config.yaml
rope_fraction: 1.0
lr: 0.000528
weight_decay: 0.0
warmup_steps: 266
schedule: "wsd"
doc_mask: true
MLP neurons of a small language model. Each row is named by its layer, matrix (gate and up: input weights) and neuron, and shows model dimensions 48-303. Each number is 128 + 32 x the weight over its row's rms, rounded and kept within 0 to 255. Numbers have three digits each. A neuron's up and down rows have the sign that makes its largest values positive.
After each neuron's rows, "fires after" lists the tokens most often just before its 100 highest values on Wikipedia text that the model never trained on. A number after a token or word is its count.

L3.gate1526:153169085111106159105157128156108097106156097136112031103142094108081162122084072055147152176164159088140146149103201120119144123121091073133173104130153118100090116098205122126097106170205116124078080145138114140089161118101073141114119105101086171164130148099087085111119148160148182142132133151124059142144134114200164097147109137137117099092105129147078142096113106126178130184131062092135150097121136079128122112078187092167093110153137119089142101178133146110067129148076079159107149119181113108139082137116104135104117138118093149151146119059117080181120144180102148096124160127122164132153204121169094147130132202100121081130171120127095169097121156100133152200182119113159143130133163125132139138134131105131063143114109183144160133160097123104162169066133163
L3.up1526:098106173050150148106133139089193198154090123096152135152132175149183134060166136123164159155083142065164092178161109166108109132131175113130134150166148149157137114167091086164089147130098163130175167107175128153180138162167192060129151168121105127084083172118161144128132121140138113153092134106141138115154110090152133158077175117113207140148105122159128069137103138168129093028126162060128146117127144076147132149085104151104105122098096109143103133168102152110102116103144194132129121169093151149071079103138196122143085132132166113096188080118154157107142127106100118152117070094118124147075161114138128100138102113183194165099197127155089156117160092158129116137145114082188089118101147154149127129093128133097081139097101095148141104092117104134149107124126159
fires after: " the" 51, " The" 10, "The" 8, " Mc" 4

L3.gate328:134114108159135112138144132145085119184118127086101112098078162072161165150101113169166132155138098151090108129109172117094181120125159088115153147144148166144166157141135128109139082104144136117111104135162151134150071126127116115178137107155146144129156126136097177091094114156164101171133206103147116196135125152162149163130163109110148117126087179164087167138097145128157103168145001116115161187102070134099127096138126119156073143143167107098096049144195140132103105131111144091134131107136195142163140099136112216131101106172079146136081158104156150112116146133140217108095136162092110159169130138104120086115147131088141121102150093143078102179104132123098115146159145131091173154158083160177135116134135086097137106101099141147146105158079139120131128115113205
L3.up328:110146145108097148122167129097065099100172132082138095116113202149098153100094130154147059068087133123151159169167177082096143151156149206144115176114121101105074077131140167093098215104114102133107176119151116126152159150156095128145134139065141097131104193102138128064131148155097086139169087149152170103157155166145153120083115128130137080105201112098109106120133139121119089083118123168083110122147141072157127208057194098135144106083149135163130113109078134143131118091129137113139148192127084154140086123133134099152094161135129085086136105140112188162085088156123107170181146170174142148069141098137076079182086158149109199129111103108114159061154104102123093096165156120111194092136186160173108108121131171118175109190093092102117082139155141153141107162151063
fires after: " the" 49, " The" 16, " a" 8, "The" 4

L8.gate1719:123070130099154114129065162107120112163180138134118070142109100173126115106102075156160103136155096185097107119173118089119163092130154106113118117169098147101127159189162136140141211060104099132117142125136113090148138160187171161157125077198158110163138099092110078093143127115121108095122164076091148162126069175150108134141146089150113125179073125110088125120180101195079200167129095140167162131146104140075132148123123173098132170154100158088098132150143106141074110113099173107156112116154135089173092126121153126133111102144138116097112085076147153167147086115096157100168095170180166131134131132085129142124159125179123142177060109122140147116129144149165151133141077077133033146204147126111100125168160059113145102158061113123151127125081102126151154148124124
L8.up1719:142121177131172116180148162108136157067139166165120072193178125187151073064093152164149094096098148118148122108133150155145081158121094081126140142108135141175113140140140119116143109150103163135114135135154127073161213083120089122130111099134108067165161064186159096097151127133118139136082085125138154100110110142120091146139104071108134149118148120152178162096100128137130160163093156126117162156097123174160114175132147115089110167150100085127161123105161128079133137116101113098184129120120108144089115191156088134070137133081144118112160084133131109083084120117153164079142156107081128136132106128125157155154159121188142117091164136168128136108146143136109118130194130189101100126167110112098137139152123127160072203157143183205122169107134086121118211146105085
fires after: " on" 64, "On" 17, " On" 16

L3.gate125:096122190151126163126156068154157130099141130150116185188107085172180133168132134155164130083202138126174182159065122081059091152173110106174170108074177131165046111228136078143121115115148127135170084111110130119149060183132063102160136107103070144114125115164094126201112081127176149116146181114073117192133144096113110105168096114157161220048161199116197088148153107123159088158150213160132110098113075049167075169091076102155127118127137140098111119096123151125119155137129160135126180196070092154145122143143150123095096156093156081051085080188095133149128131099082078131133082166127144107102133148117094142125108078106155132113138110102143184112152098107100062117093086190161126136069122181102135165085077100111169192124076119159133093096146127130176136078160067
L3.up125:163124163185156169121117113180155122142098141171081061137126122098153143104098133139116157089129101159096121123135108126087135118152095075117137132101126139161109147139115141138155096086185096130135145156135128120091158149130151083176184134197098132133138162067147151171078092092110184099180154104148093150134070149098090130161158092084149079134153105123089108151140117104140115135139108163094168104123116139139092079127076100116121189127150136115147140159160091151134190153109126081134097107178143075189138144156073103127144131121145182155091161187067166153162178101099133089151118181125132116147205131105072191084128110194115120076098115119163096137121127152101204098151130110155089168137072151167125144140130091170154029182103123124126104129095091086086104108143136
fires after: " the" 58

L8.gate118:088126114129126117074150105200091116162169144161022147131108173079165103125119103109132116082122082184093088104081132145142119113141128142121111127126141067125137111185142103106163143102174191149116091188125171120138161153139189117140124086144140170150130089164135117064090175180134114181080165144125161114149138181153141089139150145120119118146118092168120090143085117224151103169143210103144114106124085108158091131210145143144159137135100116125136142092154084131170148149171170123178156146107109209110168126099102092125098140092147172118201130152113098091159105149160133163161092194133138113151092127121133139144086124195129143084098096129124093199164078122104132114060114098168078159156116129124141086138137145116164069131165133147104113113102156118146133124158155
L8.up118:098122164122139054068119135133168141099163141168122088081223120163119108133188106136117109104122090167117179127111149107099089068056094098067174139109084145131089117175130150122120135132100161101175183103151172199146104168154102181121121093127076149117161087136152121137100120158157173150041110114118109144103119144108085150153119154113149142150105138201124142128178182102143096141118131090116178127100110174140062167159105165163182165135125105077114145066121157178114158170161079125138171152100087145070115122167143129111115137147096194126151129098083173140108135173121129120173077120148079093080121126079105088187098097146159108090158083181087181107120170120166155145138150150138097112102212126122116155135120134129100079167181135151089169130116166145168184119159112
fires after: " was" 23, " were" 11, " is" 9, " not" 5, " are" 4

L3.gate1639:124138172101120141113162065159087124166153131121126055141102126148141126160083131117182133173119052179092105161185168151136114119150142129127117115158153140130155151127139123161131114118135122055103158147161150089161166107104175084118120157091120130092169084157139110000126118089085131057113131051154113151146150109160152142177147114177162135096126079121138101185153107106155100139091045132122119156097102116062164150139177098113095134197108094132112102144064088115152125136136139145119143116124165123125170111138126138129149095140168107104105126113074176127129138126172161124164128177075109127170117092109096123090105163107126141162114163151137172121094107122122154127215109095073157150143142141169145129188111048138161077130109141165142148160122178086130191122100114
L3.up1639:106137123151136099137142117115190176132156125066135190116105177114077055155102049144123093124135096141065077120129117111115151191126112147119148161164123145129132139117108174136147151130150182178098114174177166173172116163142139132128083097086171163126117099147134135146121122162159153132118123134122125094142163102146166124104150141115114154136131142111106123136131072156104114113188184141134110135146084125111142118132130129158154142072165111137150120081145152100073125097122118159125095127093080134095151203077141172194160113148093195134176097140147140108098137099110101132125133092133173128132152126148179060184151157111155124127113139121084125149132170133113119133125140196130105124146089165087110151122138174138141127116111118085168090138160146178179115144183111
fires after: " the" 54, " The" 18, "The" 8

L3.gate1651:109115116134208109149142132130121085124153163146167154076142116144151097108103129178107145185154120148080180111094155107120136145093114112140163118103106110205094108123157120200132086175113155161129164182107149104140122072114132187174128096095132169129104153145147060143106096157120080130101141099139110087124121153137128129141112188150081113130159135148073144139082119110126134117129125118119078188139173165104144186181135108115082155136118098098151112090136196136096074149166115158106135123131113156120117095140130189113125134182137142164168091191191190159133099077140168115057150179114113137112068147099150146158076176148134140126149137137114113096129108160121050148163149154134204202194128154164115088119068146135121093116158165122157181088148083172160168093102108
L3.up1651:172093109118100118157129140115042158077156124093157152113099134141139157148102171180125155098151134168136082157096141099139108098136103157087155077138113148084092102164166110134165125111110166162138163143118108116163115135105172070119171045132185124070143137174119159138148193158127141093116125100168136136166082114071179106067141124146131148163126133149119128120087107140157147123164106159125136188139099106073158180113147127154172112197146139087145113075117115137133087124169121185105085095124185153090109158134096154075120120133117148154134143162150114109170106107094089099154150096118147101119127142113155190155168155204107140109158086112092170155123131129114096156141100177136078136130136124135084096151145189087142070091102135146147098112096132058205112160120116
fires after: "In" 18, " In" 13, " March" 9, " May" 6, " 132" 5

L3.gate223:128151164122146106169123145119156195140093079107094139186073096134129087173135079132201130127133125134136138195094067063093165121175069131152105118141116142074110174150117096182141164212101189114133086180125143119123154139146122105175112114158121166125126077134094087096148102131122176105172119166148129172193168080124109142115163178143183135217161160135164157160105079125143103121099131090132157107166136103112136203130148103150099055230110143136149170105141117155122167102083174138162149133135084187068093149165106105188087158150173139116102106128093119143168103075082151116165121161158115108094170154145131141119100172149159105100174113085157168113097108135110154116159096115135088155093126153160152162179130097136151123088065150162173071154114083116228159130107095
L3.up223:191164116140153103113131113117109163163114118104123155159135081140150136193196103155151081183144125097120124134066064139149126087196148030162116133114146112062104194161064067108121118165132122088147122121144146173097126083119173138159149140128079191161101118133110151134122083091183155104149088164133102093137121117077073110130161128125145125151097130105157126100150097109134161156153132090105099146186136062156222130099177122132103143148166148099110144111085081116115142131148134128150150163155119127127137127173091151075123147135187124105118105111108132118095190072157114082154119141123127186214133169112123147121170123141121129122124146122163130131048080177120126144141144149085129134146085153204089164134182126114165155092154179147091135145182053160120094154108101
fires after: " the" 75, " The" 8, "The" 5

L8.gate515:145119154091140084145134162189127189102147187109058104107113128147153118109120095116139098100115140196105109152057094167097151168107107072137143078118141105113094105149176106140159157136156163111144104171143160091186186131189131131132128114136121172194193143138142131120118102160170074151089174102141155149125115119084107092077111116186192147119125111198133113155127157092071173137085114140144172148145150169110096156125128139115165090157133106078142140119137092172152116174179153135176183098159129215158173145198086131074105116149135128133216173150100115106131181129199081194167117140145093083096129139146103161127117134096130135097069117110088137154163162134157135141103130171092138175115118179042155127115081144082136080110123172168101123142123082104159140132092144
L8.up515:157104160176144049078151149171129080168160169162096148172104089134141129168179113126133073117157116142072121105117136159128121083101134121132136151038126119094135090149100143155120154076075158102147152097159165159150167132176148149094126179096123123159146117096106166115099128139084116128106180137143163180074148121137110153139069065212153109084105143137113150163057167083096184087108129101084156119132104160138151147129185089154110076185112166108158094111111132089122070147106129103155158104113130144106116129162081113088126130138082144128185128147093129105131123144153103161138128119132086135128111105114150107105077124125124154143084151190157132130209128094126183154116149134100124195124136121108160154096127125173096090177139152161157099102135105094094116130063168
fires after: " is" 15, " was" 14, " were" 11, " are" 8, " not" 6, " also" 4

L8.gate522:131135173158112132117153151163121147130134151111185187137161100160134156122162152153113092102126202138125087074094090132118172104173154091136097086122086121144081118122038149118152116105055174089041081143117115143140185138145127152074067087109154110158137139101129106079122136175149157120170102153087148164104097096181142099118118075114163137142151123143183110166079152140072103151140143145129134153087112170099157185147055094103166098175102129122154149129135166104101073088117156156184182067076177148102112090125143103080111128076183123177217118085046099094136116152113173196173076103202136118142112178110091143148142153116146164149185089129171185113142118134131122105138155117140082093100156166221133073121119139081154119039118155102091125130139081116123148151152129
L8.up522:084122122109142169125114151140075097152173112150121176108119164094115152175085104134130119147167097181112123112108087150134096147104108135129113093113125096163160119152139081081139052161087104136158177112132144095083153110164055107185239112117170126152117059137134180132152144088129138124111146154206180112090126127154110137116160142097188194104111099185177145086143113142120106104101164137154136125138125115151131113130093102176129100132100127075082055124082161147139093118150056186089142156168092055184139137085152139146109078165140111097125137087168135164168084143152148109173088152149113097115140091102125083134095118138082132186098135131112086140074147146092093117089087168160116185137089116040146094131141113105113152127126081118167173111184144104084124132100126
fires after: "\n" 73

L8.gate1156:166104096064151163117063141200115116140093112080161168127102134135099068106136095173158171088124144164133084088116123087151191118125092093098124082149147060088161170171136109152166142140110113131132132167172136133129129103099088227155150138065152190119130076144106104139136092142153126108069147138110094139094064101116155166107157119115166092165150136081071124148113141115101114122130135090160152128127134107164061091145099092113144089114131129148132132175146062122129205142136158151169184037136113115070099154153123085170156087165081159103112118110076133175145147114102117159071118128112135130089116150124143127126140130105132108109152094129139126160110123112150158193176116151154185131086091065126123113159115108204150102075164153090095088118091130094213169171131125
L8.up1156:101142183135131153193114096168110113119076078150124154153167118120109112153111131153132068134161170132145119111140105117142138159162073157140126122155145163116162085096139071151132142055167156128094180107144175094105153146103132138159116105142121096127150146148133181143053119108115234097122120142116135099137126143127122103124170140092133116143152103118100110124178146113159096153163074127100083130138149102148111126149149185149095127130146153147110179154194122144113110192078146167181167148144128131126113167124147172225107163096116170121109103171136088099104170136147134223176112140147150111141148133169158144165144100138118093160147174074108125173132141123186131161076084129124123137072126195103119123137118172132127176116120074155132067137136119115123153130115125
fires after: " of" 25, " the" 20, " Royal" 4, " The" 4

L8.gate521:121104117136134048097132160168077121125088120110093078100155102098112121160147181164106136110165072141124080126126109098112097078078165082106062152147107126161156091094158155146154102151153145087161161179216069121191157176194163144150107044184170151116111135126142106120085107146166131081080127146141151136170102122163129072128142107123115109145167126135148088144162166110158110133163090135103117140131106091115117126177200173145165159146156135109123075108092114127129110127111114139118146192136113183106151174136161142136101166163121217156141097111045165110116146158125157136143138162123105138130125097129118148162125123171175167132126146127133133104144167107149096144098156182117106144141122116138099119089100121110121103094071122182149065115165151128173138149127055
L8.up521:201173106171149103157144071162143096147105135108073074189157136082091124136137157143146125094140118123125124160084147149114133168128097141074185126101190129108111134150144147089148154147167158131151082145152101106144158144099117135113136094128138092144153171151168071142147094067186112131103142091168132105125057116145146154177101201184164143108160095104113156183155144121176119109108121087089137100123142162129125108154116120170060116143098146147129130120098109173075136160136135115144137163141094126134169114138099149110155124178153185123128108135053128138089146155141130126149122121139096089163093174114145058090177139102123115108126138106134143199113206125057166144081100137137185101162093172085105146129203117166127083126147100112116105125142155114149150120161144
fires after: " was" 31, " were" 24, " is" 13, " are" 11

L10.gate48:170133146088130089176137027120131091128128160086129146117117047175138149157076159129110145140137177148127120113104132089099131111091131115154151128109091136081081115105091084145100161162137133157120095158109135093174148140108145114150130163128102112167168158138136100138125065186124120133188109174089063120079107085136129081139194113119108212072098201147119067128116122142151120153159089067109080191111128125119148096157132063069178080149064111098173127120117134150108119114149105063117133135113074132130090099121098111114156146180125118167120090168124095130137111110136096139145115132186088087083154122123173141093180095134142120128153111068124129166107152129136067196163179098122094172131117225143098137146116180121183129065093128116114069163145097138119133144122063
L10.up48:161147117121208123111102125191153148206128159117098101138144149109150101107157115155122078147121077148115123132148126130136132092112113124093131131121095109129098053107099135184100163086075100162174131073133107179158167091135138113095195118167132078088081123124127149148104103129196130140092134150171152144124086095125135164106137048146126102076142163136092079152159198092141114111152090196146150245170138129082122118160136119121110162142116138127105058139162171135177067096063105159097151115121154175134151116122149154169163153140091066148164116179165178113150086119110093128151065149150135093109098139155131099144160128164145154115159058095065148092153174130098069148148104123126137157149115085115155127148123088103142144089069125107142141154121098116105141210110156
fires after: "\n" 46, " of" 6, " the" 5, " for" 4

L3.gate389:148167086142154118087113149220101144163119124142096109161095117156158142134106124109159160081152121120087154148100071060183197088108099158078119108087170176101076149115134068122154031135152064152101032198179199134152122085108121141138172089122086102127165107137067142139092137125140125091117159137123130175148148163165142151170139140148159105125148114147148135106138113138104141188119169156180125073119152175093117174127103143111153137143177078122134120184121128152105181106110148148156141122113109180097090138142142114078125163098186195127056091081135099138098097096147176165114150166105164146089174174079112130122197196136130102149136131141139179130080067126133094147184089108132086095179119119104135130155155159181141155089103105168122076088095119082120144169087095
L3.up389:123131070162152150139182119130115135128091143194118108137180107153084116170117127086102104125138118133123099143143080153144121094131127119169085090141152159167105145144110108140185145108107128146127118105139177160171148150128112157166099158193156118150088170108136146117146120130048092065153090152064175095169114152179150122142129086092149140076164135148151100131142171168133146112161128152133145104084156108121115142192150172094109169116102140148116148102151165130168195086154109131132141078082113116079104143141164117173135211179186159138158122136126064130089144086093142145152174113104102076064168118115142146119148183109202129121136045121206164174138122064041138121151143107066111117149119130181160100111124163184088174147079076080111071140095116125120119123126158
fires after: " a" 37, " the" 33, " The" 4

L3.gate943:139145097120152102121165037146077135089129084147077135166124083117129100116133081123142121104161132123175135150125101102069142130127121109152104129086182170078097150143156125112112114197131167085131116154124120053137147150126118049189079118153128174116140117146169201132200155138147125117148151168069082143140066097139129068134187140135099154184085210149103111153131062116133112134130127084184110147130125131125091191114133111146086063172103128108149158123154145173114168111169177132148203173093114146118065083125170109153069090094145151106130129195112154111138088116141107151149112119158067136113176171116094121084168132174140153067134088108091123129093098117116134081107086071151101161098116196133136135167123126162157162090119177099130111124081127134175109116113140
L3.up943:116142129114120112145182118130090155142132052163088072142083164091128123100159124096147180145103073165153123118158110144077115081110146113094094136065158198097097165126139128120122148127090110090121099184135148116138195138168124073165100130136094090123161100079132149131106082158160131086109121171105197131149144126151121089122153124103151077133099154141158069128154097159160105116110130194185104101139137150103179130090161119158084158139144114100092181131176103105079145047084138123145167160097101105132090092100119118165142131137142166094149127150133108147088136100166129121157109106207101093059135117078083135093150134156133135115155106101095095137120111095140097092119089119099162132130088191168148170088176127143139163164101172099103124117115107154160106106109130
fires after: "\n" 65, "|" 13, " the" 9

L3.gate337:155118186118097090075083077194162101112104160131083176152109159061139162095113107171154103117096125113185144110139140077145172139180149195177122130088188115068149113116112081181134109177117140132097152204142116105182160201155135102169203136060076104152161125176114122128197121156198177154164143123140086182075111091133083158114184132117199143098123118092157112117141086127151156133042166134122149113105167096138115108128110096143052145145077155150129163109130146135078116119170179080159089090062155098116197153122140156166138138137107089075099097167143190110127164093155116116136144101181129138127138181163170083143038063155171075106172105118155134171127141107090128127079125127177060098111113133094159107061097169126144123074116108118163207134138098124160112128060088
L3.up337:113096073135114076169194059177151123144101077069105108102132123117160157115058161118139173129121132128086103126102150142114138105170157081146161140118143172126096118127175148116127152156114118102171107163175131092123125140126152143107078143125126189114197178117100127171087067149104121119119089090130129151156144140149132127164151152114118117070140106134104102098139083120154163084107081109161112105113113167135142084143108193112150143092165119088103119122137080089126175135185131127119093119162146107137129153111075130083152120067116132099178182147194151159168138107115148131171126135092177117153101130162128127094132188082107118041109122098183108104125082169160109203149122158109168152134062188154220148099160168087150148072123135125142077095200177132130083092171123
fires after: " the" 45, " The" 9, " GT" 6

L3.gate51:128087118128110089126142175096203125188173090185166168071102145102170093140121136128151185147111098162101108073112135088137143141119086075166134114070122144186130125145103107172097101124120129171177189182093139145139175157152117109122073099098103119122124125125116133138048131114073179156058150109074139098137156125110152182079136151159140123144142111138120180101141164159056155096112152095129159154204086125141114157185162128181145120090191080114126127081202057091139155084128116118126135108163085125073128135069175125128122128099119085123145112122093139101147092091125138121136098115165150138179140151187190059175103117151116093161099123134080172097143109112116099118158165135143122084143101146101140158084096102167134100063149179114136111100144084172100092086136155
L3.up51:170169145144133068136205113174043168118079210121095177085124140092146083162112171144190077116140124088138124165083091168116114116086150103168126108148165105102101103104154090146177089106127113138160171147174119130185193143098161107156162057168097094155154151173154071193114091172139138103076154127152128142115143171112089142180094082133101137120169149071093076152163127134087140102181138125086155100130158122073088160173154099122101151137116135075155146108116162082142136092117075095140162126122056104072119143156152123130086121135102185163113127121057143111148107130133145108155158103197111168157144196106087182134168186164125180120163119133120141102095135140154109118087170115101115157090154103166135143134112134094135117133112157099138139196092143150068133158099105
fires after: " to" 20, " the" 20, " At" 6, " that" 4

L3.gate1211:119092126171173172154103070159157162085146127081135108153147108117065123155085115116142130095161159153139161153136156084152141200100143133093128181107179116082121140151106124129147127179140184119095091147150122112110170129207113082173126116094126163137149120159110108102084104120154108127183180118092134117150113126154135137100115165147139139134147090159115124059099084115097142172133136138170113141122104120064126111128127080129118113082137130117144118065101097108098109149119174127128076132054121053137141127143137135139102131146132154101061124140090097146100128154152120127161143145140138098129145111227096151088122159172103079120138156089110128189147175105171107069147093143131183133150121195106182121154127148178186152103108102207146084165084140146133151097130103
L3.up1211:067133147132140145147154150098084143157121059111106101101148100064139145073092109154070157136089047180089115150165125141175148070107130148072178142082118083130097094153179138138104110101112130139144118079126150144128107073088159189104197112080122100091100159136173139118096122116136151143107134104082099172144136166171092154161165158192075100121126151148123120138125108168129141137142144140149132123168150125071151131115080162099136098094129128171135128139166122113160123180136075151185097081136086168138152108117132150117166125151116119135086163097076100125100102094074172108122109151173165114119158123118122106141150109088029093129094128087046120177151153132127156114150098147168141105071153086165178152118207097134112065111099138125144142090161178123106143114174103
fires after: " the" 57, " The" 9

L8.gate1356:122093101102083127105102117129059173169166102116126106178163116161099148140149102152094103140069142113141059110148159130085104073114156192092109123165088189124132092179138111123093164125097133099054096156096208190144187126129138137085098091160147084140169176168101139153183176174185074139156143083130172134173133147149133063114093116122148139175150114166089114167101178078113080105114183125149106142142123142123141160126115126120169110127129108102050127161111134100160165103083118110157156129133136124132103117138162144152110121150166077152169152158172126167113143157182166140106107100122098139079084123130175119136096143143134173136190084155100223144183152081120049109122144169143122104172112123175133100145094165152164065152076151113131136091118151124156145201160113
L8.up1356:162135124174114086183196172114187171179089191086101162200083189119096096160125105143114106112084116079057100134126119174116172153146132088160151153118073107064190160148112167180123104131114129104097205173142157137204161131158149082075117140153115180142123150139171177203128045111171091133154150109126199133068183146087108141099131098094136151130135154175124206115150145058121197123149126049104134113155140111159138167130137120153115147120137050116154104146069148132148077143110061086093090156157104167133207199110078158156146133166052120132144109053106105145116100131096150113146129187114141156159151128096173135102143200133096123096098145118129137045180117095075116116151142122125176153056148128099237111152140100144116108184165123103099188126118203137149111126107179
fires after: "|" 37, " was" 10, " and" 8, "\n" 4

L3.gate572:106115151101077101153162117121126151150095080093166115131092122097100103088093159092215113114174103134068145131118123098130174138181093114149148170077174192082095138120156132095113095116201114136131081112107131140156060121148124119115170053096127124142142139223098105108049069177139110069146120101118161219147107120162156117137184125116146108155130162165140124158098083126104142132117087143144128158134138129128158116143120088131125081148122113133133110084125149142135122132120110172145166169080151140118154149160208129132087114099128163066161100085106184111127176065137082152161156148100098114099175176119112113155155151103141067078102101150118140139108110117094104118146169095111081211169125145152099167140143145090110107169075157171143115096147170150151106164113155
L3.up572:108154146120160122161147167133139148083050143186100157122143173100109114085142178146161086106132130139153101174156127177144112129083127080171164107135100126144139082086137103158078098130123096095138165161096134161099127140129126167099141132155145100188154134113107085128126121108074149086124146153168149123069208141036145092129093208080082147074158149107165104117149137147116064099117121143081111153177176127095097119103119171051192173139142143075131139141147168118116092170042167101157134124097066132066112125153104142154120115116121177122161110137124099129115134173107102127142108143142122065075078084134073145112167124138139112119081101119106133106120127155147138076130159073092130131128078155118106055103110107126135087141119104150133060143051148111082167147124139
fires after: " the" 75, " The" 9, "The" 5

L3.gate145:113087101135141155187139131161090107107162107143156138076079130113126157182104155164088113126077166164150146049094127107090089137106122111126101166112122196110108160152168149124066084185140171127131155195173144192056164091136090123113093120080157153124134068137144090102092158170124092143120101115104149117130099182138132107148131105169146127105145122165094153160120111157116145157163110074154151152114127156083107154168083158153133153165110132099143108131131130162137150186150079153144134191112143099098153107111190149089119072046086164140100079139199176065146113154121131072117174145156109163099134118143194110110122157112096117085124064176118140126149100114152112122133116159121069123137146106177118126151119132088114128145128202098187089111159163119208126082181136
L3.up145:139115136097138086171125081151104094174185097164156168143160106117109156122103179179147097099108136170188087075135125158126112112116152161100083099128064158112124114114081112106104113169138179168081117169098154105144097151139141102147078108117168088101115104130164140168075150171088108106089137071106129141092152157116131112124165164094099142112111129150114155098141177114135129095147094124127157122187069135126117183141062134130142108153168078150153148149134168083114128164124130166140139201159201123059151134089161133090098116089128131162131121104187147079177084111128117079107178111146118146161113162101159134089119119168070154113107103108101137099101114149143096154170103167098103149145189136173112143098154114159084114200151203105215097117180118121129081109164122
fires after: " to" 48, "In" 13, " In" 11

L3.gate1503:130140191120121153103114128178209110163159101144136110166137126113103151080125113116100088080135083158148148151115199042111147154177130086177168161077120129089147109094113112097106146150097147094121099129126123088125180203164104106158112096090074122165101086134113139094185105129094093118151136150072134146182109054152130165214171142123138140067156081167167074069107124105059109160176185122074134110130108101115127120120098145132092155123142133157142199106154169119092089118068142166122113167099017089155133058154149106129168078103175159118076081135101131106121177155090099110124139145138158094147159127105172139119090093115111118121201119157104173123168147183152137096088156072162141092120156174117178082108117202111155101104089142148204123147106064118148157131109092
L3.up1503:113114096168116139154111092178154123149195051080078177143123073162122165091154061091122132098143101129113130143182150141193198083133165118134137097135208167112114104151141073219139108147119154143133075091142103178148092189130082137119112066074077184105127109136096095079119108190154156237174099111168069157125101172156129101117167106175078087164101137095119161176180102127137085164140049116076100084089128157162134134105171118098128190102140138142190067163096143127155185198113113094071179100158152182137147166127186125156091153113100123103128126106090091139145084115120142138109118136096074080134230083121102115160173131154091108114079122149130169153129129199072120106120105116149152101135090116084151107168103149091133129100124136162142072163119130145142102133096133
fires after: " the" 54, " The" 7

L10.gate1321:084132061061071138086165144126120204153133095206101134162099102128140071156155146117115065119127210115150080100110141127116156093149099068137107150080172149089135129169087133070135172157108162130088125117129133172123122127112142138063136121136129110092110135161168147144142147181062114099140153151139160102150121118116106079140143160110155116148141095134227111150111127128126167170138114155151108125133148130186173168148107135112094078123151102126151160142104138116123127071112175103122189192111120164156095108116126155110168139082176113132208128114110121127120107184172083092172153039158084061117073156117065130141085130167111147146128111165124145175148171080161184167086105078079084113121125148135120141083082143115162148102133108190136097102108136150055115149167158
L10.up1321:130185081093119112109144103149128160102116125093057127084124088072113171100125119103141086147126158127139132132100137124143155091103050061103087129125094119164147077183104108097128088161112171096076128175095106162128173119104163142128176122143131168145156079095179155100066127098180114129096157113209190149141139087188158117095106114115149100081105057140116060112148133146154138180133098139206096188136179116132155176102142149129153103103127091108106089138144159184114138143138160155172132128155117130149142097126170116110128114145170222101182135079109125158164124092048099165174142146106135119128160179148145134063186134117070110105090123089140130062148160109211103117127176118140146116151121177137168117154075118202135101071169109096153125136126121085133084181099178
fires after: "\n" 26, " is" 22, " " 7, " a" 6, " was" 5, " an" 4

L10.gate1726:141077086064170102163193094123161152162154188089154080100093178058185092131117126134189074162146152125162128138119133055110136133144089083149146142189089137128176136175124057128093139094055157155080171128136081121157137172140085136108134109103142135144158155122109144156153084133126170132150117135120132121170116144090105088115148057099077143154118150118069116126124119117158128120159164096174153146099220067156110109180147131142123095122164126122163168087129102133156104128095132131081158203112138067092105139105161087124084115123118096054094141117128130134116122100171179180178103069131149142142159146155129120124100154154145094103164118162094103123162163067116123171103179112120128119164139114064131139089070151101134118064060122119170097145122138133142114148131142
L10.up1726:147085150121085082177117080119096106073125151161088162108125093126064129129105132182117169144147111072143131157117087179144106147140142092148123075190096146181171113152128082116164075127172165129107139153108142087102165105150181130153169127191159143126178103091126121209058063123166089124151167154160043181159145115110198155112130140077116098094155124168100098115149100095113161144138135166118095152105096090149148077145166163161166132136151144130149106175059135052086121156094179077137166126167095168174133155173105163135113130126113158152117114108083182133124169160097117166170160139105131066087135158099127179144191111087115186159123096148109153144126141127109160083127139175117093112142097179143176140172149109155164111101067180103109171142142124157056128105089094
fires after: " at" 36, " the" 35, " At" 7

L3.gate968:162146130155104069124160080102164085152083128176074152137081139154096098175119118142120086131194164172124077168098108122124192139145123147135114128152170167125154208167148088097133156092163105079116137143051186059171111151204113164140082107110106126117149121150124128149112137132105131078134123139091158205126080056177139165187176136124068204063115167139103110129117060132107129142099090190141163130163109064121113129128136108102155096147134166100092121117129129110139140107093105175107127134167084132083152220117125139108079103136076164141154169099076127116120087084143066136103140121192116100084160161195092107165130173082080130091137183127130098115118141177066126145172100132104153105078126106155135093136110123058211080170088127143141113136121124100159163071116117
L3.up968:125162154114138121090108127138196150112135100118141137180109076123101123078081146096183079117122129106145104135110153106100118110098151159110139111100175134160075001186083082083100164178082114170112080087173168159137176150088189072117116133129121080200068151171114150171138135091128140160121138148163113093116129103066107075126146138065084078162181101136162094176153157081132146127158161160054103128113119135179124107098111122134119117154155164078090169103152088173148150091144175153183156106086129139094105056102140114162141112148149133070126162209146179116107102153144133143179126144169121155044094123137080127203129133175177161124215168139107150104129145126130160120139130084193116097088129146127143117138100111188154144132118104131147095166112076152164100186079138
fires after: " the" 27, "|" 25, "\n" 6, " |" 6, "The" 5, " The" 5